config.toml
d_model = 448
vocab_size = 14635
rope_fraction = 1.0
qk_norm = false
tie_embeddings = false
init_std_qkv = 0.0637
init_mimetic = 0.7
lr = 0.000462
beta1 = 0.9
MLP neurons of a small language model. Each row is named by its layer, matrix (gate and up: input weights; down: output weights) and neuron, and shows model dimensions 32-223. Each number is 128 + 32 x the weight over its row's rms, rounded and kept within 0 to 255. Numbers have three digits each. A neuron's up and down rows have the sign that makes its largest values positive.
After each neuron's rows, "fires on" lists the tokens most often at its 100 highest values on Wikipedia text that the model never trained on.

L2.gate440:094136129071123121136139067155087139153161116095064154123062089133100135128126157158103119116174129120109145103136062110148126136078083130095108105080064116138168097140122117141146082129079118119138159187060045100185106119105099136164160101141141081169211083156171167087162191089140106135082155107115123128103121123142167166115126081161159104128095122144110184115165075144136174131119091133161116127128073175146118133113091140121124155171159152084171087099135112095106129152130157181175169072148092071137085119161077113131076144145113160111111144097104064106154098203187152122
L2.up440:123113130148162103104099140159112164144144119167120094091159144131186123172132198136176149155137170131105135165154125094138130102162063168184126182159185105106162067138136091136170076134103129157102114132169093131131091108178096153088136131148162138112135086131222133118140153115147130151120138110105186064095113149105191161174137100162090178173094153142206100154114133088073096153117097122159088130179124147087114153102103107178161130091148125144157172086123154186136161147158121156130199108140092143058135150131193098193111101133130114078131101185171155092135092196075142144
L2.down440:120186136111152126147058152101129119142116131141069165170134106129151094139139109185119131105095122115091102102164146112139136145133162151099193162125146141105152214105159102165139091121185177151158159105077133114150109082189100107125138112122095098187132130177157065068140110090114102101091140108104127162106126108147139152160109156146152125188180140058140055163083101049137111150096128150135110107069120080159113139099207148101065103107164132101120133155202123112080127114102155086112187111132178174119120135106188158115135170063115092142082111167106134139111095071148101144
fires on: " =\n\n", " un", "ly", " Un"

L2.gate695:180150103160112176107142088142144178110151097161196154164165092105197111097116162158079174099092129054152186138080183083145107127129087058140144130119118151109147119092108087103108085121133106088142114159124113135109085157117097116194102080126144113093167056097095119140086130104098061134083123122208110151134168120112067117137138103154159093175102145152072101142123108090080118133175197148170126132101120150128134184138146155141116172144062172115124124073112075121169141134135100166085107095161144123134091129124124133084168154131098156106047169114152155116130178075119115121
L2.up695:162153137116154106058127162126101105117148160076158173150092109085137110106105116109126131104143110133084183135132150059094107147065073160067175137096115089127153105085117123138211152155153133129164140087118113117117076072125071104138102212088150168162127134134095123163085170152182114107139069091094165118172084100145102180085154098079122108127128143124115082130171120144115184153125167161059180123117138110128112152159112071144195173142112115118045069100134154071142114140122135177125104181150098194149067093178118123151190109124098154116126116134100118127067100117143133126
L2.down695:177182136098083080110109163151093144137110147062135162170132103121105171124156026147131151125138090136095119127158100127105135127125130093079105149111097077087145104098161096134161117160132105118108073161133070089132165155131104135109118175125112170115154137097163068165107149124124148116122124119098135141090114158126138101090108167138130108116070205070112097123162091127115117110123135148110120108125197158101158123148053100071111100126167160146116082087087097113059161127123115164119107151157087181132134128123136116115114145129110115120168169144150092238136126149111104130
fires on: "d", " Ab", "p", "t", "ap", "it"

L3.gate351:138184100133129085156099084139162186083182115128156117163117079183121114125112163131182139151113134204154173095178127089081107094126127103116095181131169190156072182128162168106134110102094125074087166101169167139124100166096173134161139163184153167109116172134161127094085130121150043057141107073149195118070108111112144123155223168133136134185156145168137125162076121168133147058134162150106082135167144089150086183114115137180143120191179194190075113084095147136114162116085081114101075131160148140127181157138102138131101081132126160160105105093127154136093153184111106100
L3.up351:105089132147141119149172163177146091112136096183167121083114145122100168128125125085138120152151151107084104114114096116077127105152183128165116103185101092100080067160109078166157140128131169142093166139141140176118101098166069181133074145164182115178104117099129110147148098158202126156181163175062149115093045092139102147149169132132088166129105102157153113152149120169172112148153074132121139121122125134204147103172144105147062185163140100075059147144151078141085122091109151096087155118187151182108088132147098115157165105140097144107164159077107158189174106108112128102
L3.down351:091101113110108144133128149058122085124104137157151212119068138120145110114163145121135112125124201148137173132157121122099177071175147155128177149116121083140115101124088110123135149189077087115087122117209123140076112100086119181143141076093087103133098110132104143101129103157128136172155134192132099153161086118068085156124147096075133120166097167206103103137168186149114098131157084129076187103131145128115123153101104178092164138093118043104109097155091163121160143060167138106133179143077119151095108133121105143122156135164131123126142129165083158202126106102096083079
fires on: " such", " his", " appearances", " including", " |", " courses"

L2.gate499:143067161139077183127172147123150148120145145123181100095144098166050165111097145156148118134187163131178111156193188133113161146192077117123174099099194075150154130127192121153118106117097122080094158141156122184088179220117156102124099144119083186116096109138138196137111137134118088065180120093166096153171128077136084140066168168098159103144126155151125131099131148133100088074113176156148092174185063173181111184124128115106150136152176121091137109054098095177124155153106171138128045176143174140128126142146101143133112078137122151166125117151087077098134093146079118181
L2.up499:116108092155149115126081205099123150108170146143128173045157141156143118157121119114133144086143110135095107096129139126086108161097138155138143162128139214170158085143088162157114153114092169103144117070157172157170113186134083078145088127158203162167090155186120164126165044097147155102137130146088098137140116135147146118134075153119087121087174136141169087127164114097229117132168161127172079086071137125116111131140159141108104111073156110131168142090118129147149145145134157150162148103122113119175132199164073114160173133109153167066130160158138075170143147165101119126
L2.down499:149147131120138101099190108152074160128164145091144110117079168163156104073196126149151167130091118109099141182113105112119142123107130083063152095172137142118105124172114115098105080136138115172144136137166080105117092057128000159118117150106130122161169130140108103117109150084124135150116102132146193206097105122149173067093110084132102147139119140109078099064165102126133157206112145151111166088138075176114091086170104097118125135073079141142177151122047106184125083112113086110103168077105138130126138072101117118083125162040123104132135167152119145124098123168094193119
fires on: "0", "ig", "ott", "in", "d"

L3.gate876:181097166044137124143102130162162146147138090102104104146120208153105089175146086134106064146177189149150183087089068126120184108111130100171130131124083093190155086115098143140093068101103126109105131158107139196105176184136177094139170090158188128096075063133106099142124138188089134132098078059133113124118152071139133065167160162135127105109113112144142152142153128069124186203165075103152106121108126133155171128145156147091141119097083123168124156134109124135145125123147170092158154165082139144159114176155098082141124111113159171143072128195180145075144143119205121096
L3.up876:157105130161169119068166042070150142152136123181177117130166107141139074065123139088110108073113118203116110146166189159144099081185122118054113173146115098203083163097141107141134122151095125177153131123149155175094099092130137134159136116102076064147155082130149173129115076129109191139157150081167176122101117177145071180139107111134118162158128181149156116118089152200149126092153113159140147133095122129154084169132160123151117110068151139177064156119118076116208085119188123085155156166110146155129163103074047109128164160057168080118081114160126114162111190103106173130
L3.down876:108068123116166139130146189130074144063091117123124138142135094089108150105142129116093152111176168149183121059045151094141108132166110137141106130128121219133142083120070130105141053149158170106121089142107126196148132131162146090145202121101187173087073115125128111110120108144133059103155147131142139145134169095076159132108098096148089086109162089160119128138101208137173143160142080118111101094145117127149161172053117128151090107096078099187091096139114124160162127156093098141089100152156139110191100090130069138160126148067155164115085131132078094148155132125106130129
fires on: " E", " for", " e", "é", " land"

L2.gate168:131113109113181171171135099113141170161123136141123117105061164115107132093133161151080063093122124110101085134118099142167124150137135092080142094167160135168074160222138075130179129134153156150092090164051127170109099129195084164075159096140153084112138119126085116152121183087149113152179056146121155162127164145118083158074157089165111141151123127175063163137064192164125127200141150146104137098122072131160177147084116132073127148138122144114106110217094155129143093110147089080147146124094142080121163119113131161120145103072079170107088106103182122124146125066138121134
L2.up168:129101165149116132094179076056087162126066085176139142125113159118094123108079182096156114112119110129128147141120176108198088135158140196101191132109146158099123152100088073168198164117159130117161117057140176180065169164104121111097115165149130087149123138107160131116092135158110200103136131148163154119172159119145188147149100088132142186177154126114087135213161155149079140191095098146137132118143073107151141113174095151071142193103083109157159091156101132116099139085125147144122099132115155081083139154103095167095143109136152121101089092136160093107167119150185098126
L2.down168:161167108094192176154136130117147117151132125171127123106136140155139116100155111134055059128084140149130136100137122124105161160124108182137130108149124138162116155109065121152115085121154161134157053162061137106100133158039112173145162190181156068131177069160147112109196151079149124147183085146072124134141110100100123159118131068175052156141155121179099139136073174096135122177121094143188111148117050144131127162075129071106108093129086119149104094133146091139089150131163099098145150178136121126128125125139134097191076079111109183127141141096136121161151146064115146143
fires on: "f", "-f", " int", " inf", " f", " of"

L2.gate697:068078102168142088135101127121118128092088118119068146131100175184125121119103112200141148150140064158101094085103144057081122092187131114139115139117173165129121133060106143119118107052091141142067112108166094111083154151115122160153129085124140182134103106112143201139106092189148089163103094091145117168159109175161181140129153152109121108109123150144149066106102139139142091116107146130118158126104166165078156123181066177144072043125149104192153131119141146127109087092168099093148134168054128168096123095091146073165063169129088101097131163177101117154113192152107170155
L2.up697:110086143147153116216110154111170062111078162101152119125210083134122142090119075177167097185130167086097134136149165102092126105151088100098142053084130179150107097106123140114138130077109169101162115098086148146189152152115127179108112109133185142172115169093168163118142114100164104136150141162169191145189145192118135092171087064145164162140156182102099145141196154111151104158150135115117099086079106188128187176140138088118124133097169109147117162158151129106122112165125172136147084137127115127106135112131084157140090132137148123141144102147164138089110149178108128176
L2.down697:122114197188203166144085135126159107107118134129179065083140118136166128096187083166108078153113152086125129151125175111107100099093087095124111135132094122159125113159129158112155147063195140121119129162122124114132131132015131092079154137112159129092153140132137128041108154121129117088091123088178121083134127149148095175102103098063112182147167125183131090121127121102100144153134090180155100155086064156129090138101135135085086157149104106123163165078134057123151124094142161183139094086122122083105174073117111184093127124188086118105117139106113107108076068141124109145
fires on: " is", "ly", "ically", " already", " currently"

L2.gate292:139106111116120140185123187108158136114152161179096096114113147129141161138105125167145062169115142122108151186150100091098166133078079155205112100102101181142117095134143136133147112082127149114183115150089094134102171083090083122143108141121093108152173149080152178062044142174149129087113061158144113120131181159103125118137145081119168166127136145181172130101105131131108103135088156093172117130094144131147112104123118130138107103145084108201112110149138067117152127192137132110181097075076111152110102135167113138092101108160128141121148105170158097138131121107092121096
L2.up292:211099115161052120090075129100144122145136137135088105124131148152096152136127142164143133076112114103190106119128145131122085086128157144139124151161126076124134150106131097099130138071162102104132120107133082122125120087191083058162140111108090141184173121084094180165123107214172128126086137141164154113164143167137108147136140094083037126124096151104126159188102138161153153110127119126100115090172087127158111124105131122121098152132142088117120183138151178096122155169148088189181118108111126130186144146102103149097093158107172080074081089096116161153137093182166106168
L2.down292:112134160072160112081161156103244120062081139116166084140152095110076048096192091176082108121140118160108129122162171084105144105138169128038180147137101107108136143172128125108093099130104168095156086186085093149152229131100123096141142091148115106124065144100175095123087124155125140132171160153130117073090131084147129132088125092169164153174094120130106095107094154122079074076137072146121147097138121151126075123147121119134102154072102131175158142097122104179172127188139122138139126165126154124100080117090129116111089119126118106113116092086124079121107112140037083107
fires on: " and", " as", " of", ",", "est", " including"

L2.gate289:092144154130071115128116143091125143121151175126098138102164098138127108127092127132139145128101182052143118188102102113176140181205093144132157116149092099066097151163128146104157115153103133176111107098107111126133137137129106130149126162122115096129135123137095180148167136163091147075159105101160107091114164141179077127163171104148143084059168113194174112171140140109128111116078167145091175124144091086086123173138084090112114138124155148094079091125145118094133089085137132149136130164159067141156132098114104151096139125132066114146038125095080081112097147167176190091
L2.up289:147192173127121123179078111130102129156180129133163122124059090102071172113201142134155149116071169075164055118110134079155120131129136151169158109123121133141156120103094084091113084061093129183150106113091116126124134126097070158153128093146146120111116154074165177119119127187166093161145152127133109110132091168146055111128148131104098122058081086144188106098120156103126116172146095107124154124125113072087145161126144110127152115137099175090125077084064097100171129192158140102148177166085180153114126161149106087131135162110162089122136129064134173123121094122118126086
L2.down289:143109086121082164151147126107066119143137124145156115098119130074130110120137130123153175084102128103163070102114154136185166095182087095126172147139093123111078157154137081121106113175104115173079131127128130131114061094157128148098087108126146097145098147137170180102177115171151090079162116122168080148089138153164106190120136116117091187104109096170121094123095157132132143185100108187123133133123124092115173156172095174133088069139142125131130072114112153074155125189096100169174155115107119152164168157195092142144125162146143143098035137100120138127090072097111172082
fires on: " car", " Bar", " Car", "ar", " Tar"

L3.gate28:139163089109164109124081112172094112084133137107124094084176176074132167143149155123079111165098178123141153124104156144110166167097159122145094153144096116178144170075087182137066124130096129132135156078113100174157166131136071166140136126152125158127138083102085138120149189160164138207096120096121134176108153079125135088164159171116107109076091170168159111127125128143072112146128135109122133121114173155124118136162128093124105191092133167167090123148191099182110141149127121125133154161155153115143101185064100151097147111128139193168137099119100149144135068162131198098
L3.up28:172124131107160156099176159192144158151153103069153096081134192149129085174138154127152090134145088201143192134094099114113130129183135099109106120140095112114115121109155182156103108165149135117079185139120105181154083116104109148097152138074090152156133132152147116119074137119125128083097108113085116133108107123148067131111124176162126161089183135135198118091140134154116126091082158109154169092152151096121123133104125173101147143125159117152189097093186202084160160129157051150108131091102191090081125143070113130135157067084157174158072175100094114166154076068120103143
L3.down28:040121150099167122102082185131108144084143113101148148134130088135139169127151119116157201137125075100141086181188145128213122169140138143149161120159112157144095121085135081149124161110136127154097093105099183152110066138178079218108147147156125161165125144148116058169178109123115117137117137112080090148103082139124108125201127156091108135085145170092139094191126109165092159146161159178150103139097140109040128113147111125121087122164194133106156211187100146206119128122148112109155132110128051211122121198145111126070125118072126131158139160102180155116090107155111111142
fires on: " for", " every", ":\n\n", " census", ":\n", " University"

L2.gate481:119129106097107164133093162170161137150094080189131161071209152136083165076139097131166071153125105114107126161123178108090129128128134089159152130126091168120130101106132184080137183116053181099137106131149137116075173148074132126134142068130142170149157142101139067139105046134116111139113147114121147131150160128109115172173149137142123145110093101173130144100131124164064141120174130085147160136113116170138152150147159141048084061168124066113189141182108086161141094162057084124149110125158181097104129130125113102142121124101096149131128110102140074172110170118083163140
L2.up481:061171136147118167169171134149110118122118107130121135089081168154124191098125183136126123122108120099154071177117133131070153177158163181138127133180166152146103123106099154093105165169127153115141132146139124060102139144146146108120158139133134114166119150105127092149073142098111112147113146085176142083150129078212066153163148054105142120087132170123114119134163117164133144121090178129123147085193125120126078108094114192154152129149162159205145102094164166140079105167153155176154180056143124120070163083123058110160108104193167131137129122093130167087118108105136067097
L2.down481:155127210127089142122117200126085143140128125147133126114100039121147130085108085153137161107177113097128122134115159172130094127098102102170112097175179216188130166150123108148154123092134162125124070129198136129140220167106155122157108141125211115113155107106159140155185147126125148170171113134078158100118159134133148106167111140188093146085182174085100115144063089135127115140159074103109102149115095150103138126180087117119066108120125141116119129138138131135060135125160139133137095121092125126120072102161132102110055170175155135108106147141131157125151151090149180122
fires on: "an", " English", " British", " professional", "ic"

L3.gate284:169130131150173139138110106108126141176093112175137123175136114140164181171137059165124144196088108097160083077158189162162162121146115095149110096137139154110104113070178155129143149193105148112150085149063165140123132165107157104134151074100136106166089131131174105140112136160160145153086133118077117062114134128136119129120213097114164120070070167102067138101112117149125122157106102128099179118150153114118132117152090123167074084110158159127169157084139107170074112074140173124114174112090147147106103147146090165172175178145088099131103114086171152128154127088130112095
L3.up284:168126107150086067084082160152104180097110079129173129164104144072127111102075191122119167129204145116132099114101115134104137148155152132181157166099086102138108106159044147154132112131092138128100146110107172161091094105204138137119092135129174057160113124104151090143149107094118132142159124115145100172117102138125066166087141167099108110139088079153087074071089158179070091104160100148135101117102158076137086119143104136101161154128099173164132145175112158113116095116093096114172122091091092136107159131112094115141101174116122117090181097187123165107142125177110079125
L3.down284:071136141092092081104174135104164150114083120146139106155100195103161084192069173117137166137140165121186127137085144181188205161144170139109170100155059148112146129066093135106185131156072160151114100111120135169098142166181152112117160085137183070133087141162180145075108102107116149106086103105115151111168060152139111151112157144164137133083159121127137159102129144127110114091131167067168172086126164160147166155090131131098125131155129164147125150144174074149123135106144089122140109149071113158097190077120135120133115185087098090156133097182106154113118163132131135167
fires on: "n", " E", "th", " e"

L3.gate511:112120130128165138117138140063161168160112137118143087121100101079085158112162074138124165119089161087110123163127155172084132116041097114097102137117155168091178144189134075181097106142160149148110108109125106090082116140154112141151131095169144142123088123194088164125119125193192174111120118079160126089109141155134156139146144095121159146106161124139179120144130138162077077070078191156152075140171155164136097138087140108102083082149116149106130111152080080095159097131114162151052161078159151134160131176110117084128059114159153156144171091086165130131187113168111057129
L3.up511:118139121179127137114166123115137097214173153134135088146137170133087051136090094123093073115135062152142161105084169158118164173106152140136103139175123125086165146117100099142163105213208093109085186134154056120059158168066122155112133154076143103143196138181129133143149110083129058176151154102143100146077147171139089121133146078130159113130147107108097155121118142137093163086138114118098147121141111102151084072150108127095107111135091145146163154109112137062161158117167117166132165168168147158154148109087093100153098112149090119123139067120093142143127145104184138178
L3.down511:096142094121080109114189138076113111167138097138088141100140071185091157125126127106150172121115137193142110130086100083158115102145107085068153063110121141127153113119089102214191095135133142111114148097163094145182177160162105139123122136110155121094194162136117212148135083095122088149143179092166134119171117076080083121111116128121129122066142171105120132144124115141059132137160152128162154146069121143140144142188184142124107149157123134124124074121139129106174103121122088139123105108082093137081122194139127107174103180138201159136120124109152124163152136153122133177
fires on: " end", " part", " best", " Part", " beginning", " End"

L2.gate558:122096145144124150138118157128126116088118120068124211172136112169105168114109118126143166114057160144171137153152086171112072193191102181124069139130127170157173140164091157140098108156118118131150086112085106118119094109145137125114102069072138179092156188165178155173143119146163113131073109082153132113104167099198063111116155139138118127105085091110162189062163100117087136125108098118079122121134157166088087086154149129137084136211134122121171104074080153111118159195163133188110146125105138144123125144117180156138090098147159168165126187162109111155164148084104099106
L2.up558:076119128083133060138117168127154163190100114164127095107163135159145061129152102122109096214129133204119071127108076121142174169147159081118062134139149142159128139133140088176102124138147152169177103149161146195173156142148116146145146170130119109102111116144176131106121135150140074143091133140152139082164091070118156097145121157092095128150138123050111119106110152094152070090100080166095091142132185157183150095167082141057180104156131170129110127092153164111133148173090173110134116128066107175080154122120115193117099152165117173116109103153120128148107224164121099161
L2.down558:132122114138139081156105186105034169174093170101132104149122134135140131189135098147161111141142177175126089190158168105138187129133099124116179155100119136176090137089117131138124112098140139110131133079107110102187141108113105134138132123120148180150113120113144168085179113193131159158105052160173095106130133124144112125143108137116144162140127173100128075150128163154099163056184084127136099127070144121070133095132107097157159131093139098116166173126154077151122143112139141129145081154131175171112145101121129082119128119124194088134120118139132152161135176069141109142
fires on: " =", " Or", " without", "up", " before", " or"

L3.gate858:104059156139169127122109149120165135130106143062093079168090183171082165133089125134154090126134128131153200129129128200091190101170078024155179082106154105170083114106094162087124134078069134183151131125095114186186130080128159107155117169129070164157120141121167175103167109108078141107118136124166135079098056201139174138146160089107091118146119129110152105103153133127118117058132089111134084157154138114133174145118110175100134129146136144148086145048129165142112119166081137152078157165122147112166110105075088175162146045125135118067189082139103195106076097067102115141
L3.up858:150114177110131091115140091140156157131107098115150078111117156119118062127095163197187085141187134140156129165081107138190171162183144086096090098098155125113152145164143093107131138164086090100124087092110136114115090126140133181107169165161131119116120144139119090150111148151128150096075126162127129190073145101161169176088163200095106177072162121101160117181096162153131133141110124072140159137140121121173141115054105154100148147109153077090137162212140151160130109120123172082091077076089095189190098169164123095070067139110106134124140137133119118142183143131095157151
L3.down858:138183076127170183140130134096070125126093131129081120141115138164151184157083110138105090096101081162153135137117146076136123162114120161063073072176085118131096063070125145126149101143148132121076137142119108130164174072082089132175104120127177163179114126048101128140119110146137101053124095076163137128112137149129170154156073066120072157193112097163122097123147076128166097063138131144191112110088139139125146122145193114133095097124129164163125133114128076097190179161084078157087149081168173069146076072093125169177196096119154106146164091145128147103146082065152102057
fires on: " (", " In", "30", " in", ":"

L2.gate173:105158165158095094132086126189122154146102178104087114092079135135159196103095100100129145132139136157134137116187088120142082166117136150127177100157169124112181131115088148097101174074142083124170168109129114143107163128098141092104138057053136131170146123090159139156130092118120099110119175082077181162108147102192088140112095070153181146177095154109093092122151121141158135138148092125111151093169114072124068164108112138089104100135122145162143174105124123126103061175158127087140088132099117073137129093141107103096072035152088104135115141102120150123106162152149092168
L2.up173:128082156113125125129133188119151117112092154107127158111101114088107144094088142086170086114177125088146138116109098094192094109128112173169153086150108124109073139097161166105116140119104141147125123127131134111150171176164091112134142098078164091066159113150141169195124106138170108147059156086179103136135073157135105161126095108132134107122168086105089164074173143115174132111093065115124086072151153124194167182144130114131090165100125061148149151093150148162169132146147102154209073157114168125118101102125147130150096113171145167095126172145112107144135153131150145190
L2.down173:150088130115157122137137116122104083137106117125158141180170145086087176117108162150157144105143095065113196061146092118116147110123169150119110129174138117130110194120168110157126129110093108142138098162177123076105122139102121151140171132175132131088158149132095092143038082132143100134133140158162165140141150143152060146127191148161094122048133148112108198163104194107115088132143146120122120111130097098144112146158118084097111187176135095083152067099133125123192167036147176150120145145138091163112132103159163129086112166151139157139096161125137109133099151120159146143
fires on: " of", " and", "17", ",", "."

L3.gate195:160082153132119116124156155121105118171090141110114135105150100103154142135057157124142155089095125162174106131088130104085151115109144108164124116190134111134129128090105071109137122162144131067155094133127164109137159103153090174119168123112126134155137129168115106132141124144102195103111153141087165157183090171097176140109129119146060139112122139156181107147129154148097117130123131140117100131135146181145155120063119089135146083103189122162120129082124136114165079071167127131171092158177113140183056090116147103123163128202062108138116083076114131090088086143114178091
L3.up195:128129179133140176090157125191110138135070109149206092088131162109159127081119047168128065087124108088115087100162170112176063162097135109125146152195173105081151105122090131105132153169185151177110155172175100091112115122120129140158124116093170112115154102111167165145137127091098165171126158110082162161079083155126159085180135133139133167105177148130135129081163108089096106135148110168150121119132088094141115145108094084160138102174085094120099146109076086138168178123185188153164188183138138127099147101094118128113131206157099106137123159150065124139071114165107185084
L3.down195:162157111126147145170100129122038184165069124092149125110158101151179139108126048087120134102174177139105138135150175136178113086144095101160104139147167164102144155143111096100127148107112110151134152103136148115180130098152120120134159150079165161139141163124094151206080081147110113109158139156134132141104070169158142106155215147132110156181116139144102108088147164186086090167156073170189129080089185114131189142160191103182215143154100127053134108138145058146175125130125097154109110092098152130099099104171105144141131123143135167099119156115156101126129132137091146163
fires on: ":", " Jean", " To", " No", " La", "eting"

L2.gate500:156133137105085098131147116171117126123172178167121123154093154135104147108096173102072105061117190194124127089132168114148090089089146123108118130157174105156165150096165166174124132143110089144179143132130175131144056098134146149163129093120137092140118093147123108091165095156110158078122107120136086142149152092194114112092113138097155052104164077137118088144077074081103074058113105168098090130120133089087102140068074098123142111133075124131135169146163100159149091181132142105121143163147111138141108073156123120119172123124094122212130107114110142041120113142125151178
L2.up500:113150066096180146156126154088187131154199126085111156159126098112138068111123134161074122142084189210151125135108088179091146193118172108075065132152068140136139110115056136129205128117141127146116083171053124139168172127121158133170156091171135129133173166058185113138188167119125131130086145096151065111106204169122114123084141111153102163127170116113157168124094083129145060150155104150145101118077179109150138112138163115080087135138118126168116128126104163123146097095193081121139057108141141112115082121164192152183159147147106155152149135147174159165095155157125175095
L2.down500:139153090097179114141078123127089172201168086113161158152096075115162095143084111103100118091122164162137132083145110128123053129168172111103144141120122118078151187105174071155125124171109138113127138073061117071120140158166171113110148077171130110142086124145093087151139120129112133117179168056127111137134099179119107117029089093104071121146162074143125076196094108064086115135133148091100101077169144110076141115146117120077108077123156109162071165144127179130130162112185099109100111097115194171145103140132068158145127148149103117196097105128113143158161158118118130089
fires on: " and", ")", ";", "pro", " Em"

L2.gate451:139099116151134058144139120170173128142113196150197084136086102114109064111160124091060109155138110125150173103109079155088095139171104096105197147102128112112133141110128084132147131168077093127105165160119142138185139113090093121120121141119118176151173120150180092107144136094097084163147082113095092076136153151096163126114190111132145145123115130106181136097066157170090073150150158167133108110163103122143129106172120108084122113142083145184106073143155145094171085128174114035118125170187154117167104165162122159146169098135121087171156096101108098170122128144128176154
L2.up451:163171090195086108154127183120159153102077139140134145097134126067083110136125161070059148167126144149158120103121119097089123123106134113173099150078141095120108140135161147105128111155120131158118183128129111121102103138113162092121118099050165163180118128138147143128163162104126084097176196137187084147147183112101107178145126120105025168157145087105174114098149070115117143078173117144199119141149126056125124157081177175094099071074135139109098116122120121116116104123136160100195069096125145170077182183097079158124170113184141106148109163128146119163119155149134114130
L2.down451:099159064194066113158083118122090167060157142105148117073138117089102191176155130090054153120090148149135141106175113134066140122152156123148101077149152127157146130092172179101169150154137141168147165074156096121142037114080161111087147119059073156100165110125104140072119194143109145193183119139160099164155144118146165202081142106090140159152115145164169141130141108061156149089165107125060122097144127060126144160107166200147102103072073153090126162151164119102119155152133138073167113148143144172107109175115068122187114076163114029161131139099087100185099183093139108082
fires on: " −", " Conn", " Imp", " Ann", " favor", " Par"

L2.gate118:112123106144083193106111127104136121161183145107123133134118132191133135142162145088096125168155103185104085137044125159150121149148123165140164133136116108130179100120140118109065104106128104166108086072115122146113095159085127118131185125094130106146107123152154104161084149106111118108182145098096140155139147081142174068071131158186087152133149098177191150120145139212153195138103076107106096139115110150139112179089167134137089168129139067179148086119146158090102123115104071098107083104146138108135048160144136125119115143078140161148126103061122149172101121158091108161
L2.up118:142124118171060119170083121198080144145135107137197161084156143114128128186159115087132143110172159132126113113116161156190085136183184161128121121138104168148098114073150086121100168138088101188131084103070190089159138131110143124162075090077139146111086117107128098099124166170124057228123089154146142195103083102136159119120133152082111129100092188118113153103117139128131151093135164148184108098075105114087135139136115083129140100160107160096082157193071107141169124153163127138114135076098079102066117091153076163091136105158142134110109140169159100101088168093153127138
L2.down118:193144153109103160109149138102169038129177155138136111133158126139160099133091126153152140179179079151176186165120163096086144125120102155103100164135171127044179171139108112127110148143147104144071112122082163093128118115129092123165172115078139097121135114089132108142117138153107152074109129110133100109153108094101124158138151083159088142150118084052162175072094144136065093105104066155123152085109149115176104147094077075117142153074128135107129148080081163122131104115141150138064146110109172091091104121074121115171126081090099069088091082133135159173121105140155181119
fires on: " career", " term", " known", " trained", " confirmed", " name"

L3.gate218:189111193128142107143123093150131100157140140106115166065061117146152112105088105102160098178076151057169141164150175153085116117105173144105161158147112113103086078171150101105196147102122089086076157135156157114101110137110141091185141105184093150099163079096146169135142086097171169141119142122119101091128144139111079086146148115148159132143114118134139186149129075162163141142156169157161112189126179108150156103130138148123151147115151065137136156160196125101143157116156168092119171096103178091129113126169080136115126118159108120123125169076127152064092158098080217151
L3.up218:108128140144128128158115136090186062148098074138186167156145067130186126068148140162141119143115118108133139108109122125137099144132101105096133126157096106133125170112156152116127118143138134170146134145141159101127141171142089130155095088091077133103076049116110081093093169131101150150126132094171099157091185126168123128113107164144122100144056104113136086185120154199124164123119175158110104091187087146079132146126127126126059137082185081117153153144091133129126100159183147125154148178142058122107127091169148143126098106062159043141102144126146103136112212126113119082
L3.down218:100110153103134095137153127167224123117139115121193077121065125148104118105124070132182120088167061084109134163105133123067084166170158092122103175090126133114151176117148125117103104142143101112113093163167103103099160093098121118162117162144139100106139114154115133101125081120134158128148102135114138167106127141140090070129124141088214172106070126077143148094118078113140197128149084134126104165111136153104070105179137120157008059158114184097108099191100168089155099106143105147151102127114074150113088116138142127119066147136163074150130199127111151097093129173108158150
fires on: " on", " of", " to", ":"

L2.gate387:153120151159120128154142122153129112103107097062130125159143110108068178123162095136116131124160096111090157146113130097156112147148159165096113094159121123111149113130075128183169084099134070153174111107161080141099124128172170115092172087105107051114143110137157088155088075144144113099142179095141115094155102154123132142148127174131082111134125068109133155107156154117126116097122125140109071107176115105090076120085086120183123097112107182094099081093135151160135155132115133125119128098125154145173087085139157116142077117119084112122155107123108104133157070110082044082
L2.up387:096130130140137097126125124149102199110081116071158165085109110102102105127119159042121164111113136158162118110120115158200181132153087150095088168098167109102154089068059167156161113153146187122142114109184168139115113151107175101145143074149142115132118152116102143166132152119210164114137174089117136067141206190141118174068151084089113125076157101141135119078119092138106099133156126151121114170099144119110096150135156088166076156132125167090147077182099131104173149123184101118139137161096158187123106086090070103177152150152163156110146133084147152079073080132165155075
L2.down387:109116142105079130131119091191137091092117148114124151136237180118079197160135138103096132166174126139172165116182210080139185151138104072144109108096097165136142097127117089110138099104107149158142069146128147112144069152200149174180155080118190060104105188142050090094147114137125120130107112118155096132147177164118127138058075184130158119103167138109162155125161134067108148121185171158096158107111137157128103053139109150187159119132141153130117154136091161127154122061121189126135090166115144208117142168107135128101085115130118117114132143129152119097125184129187093087
fires on: " V", "17", " one", "15", " D", " I"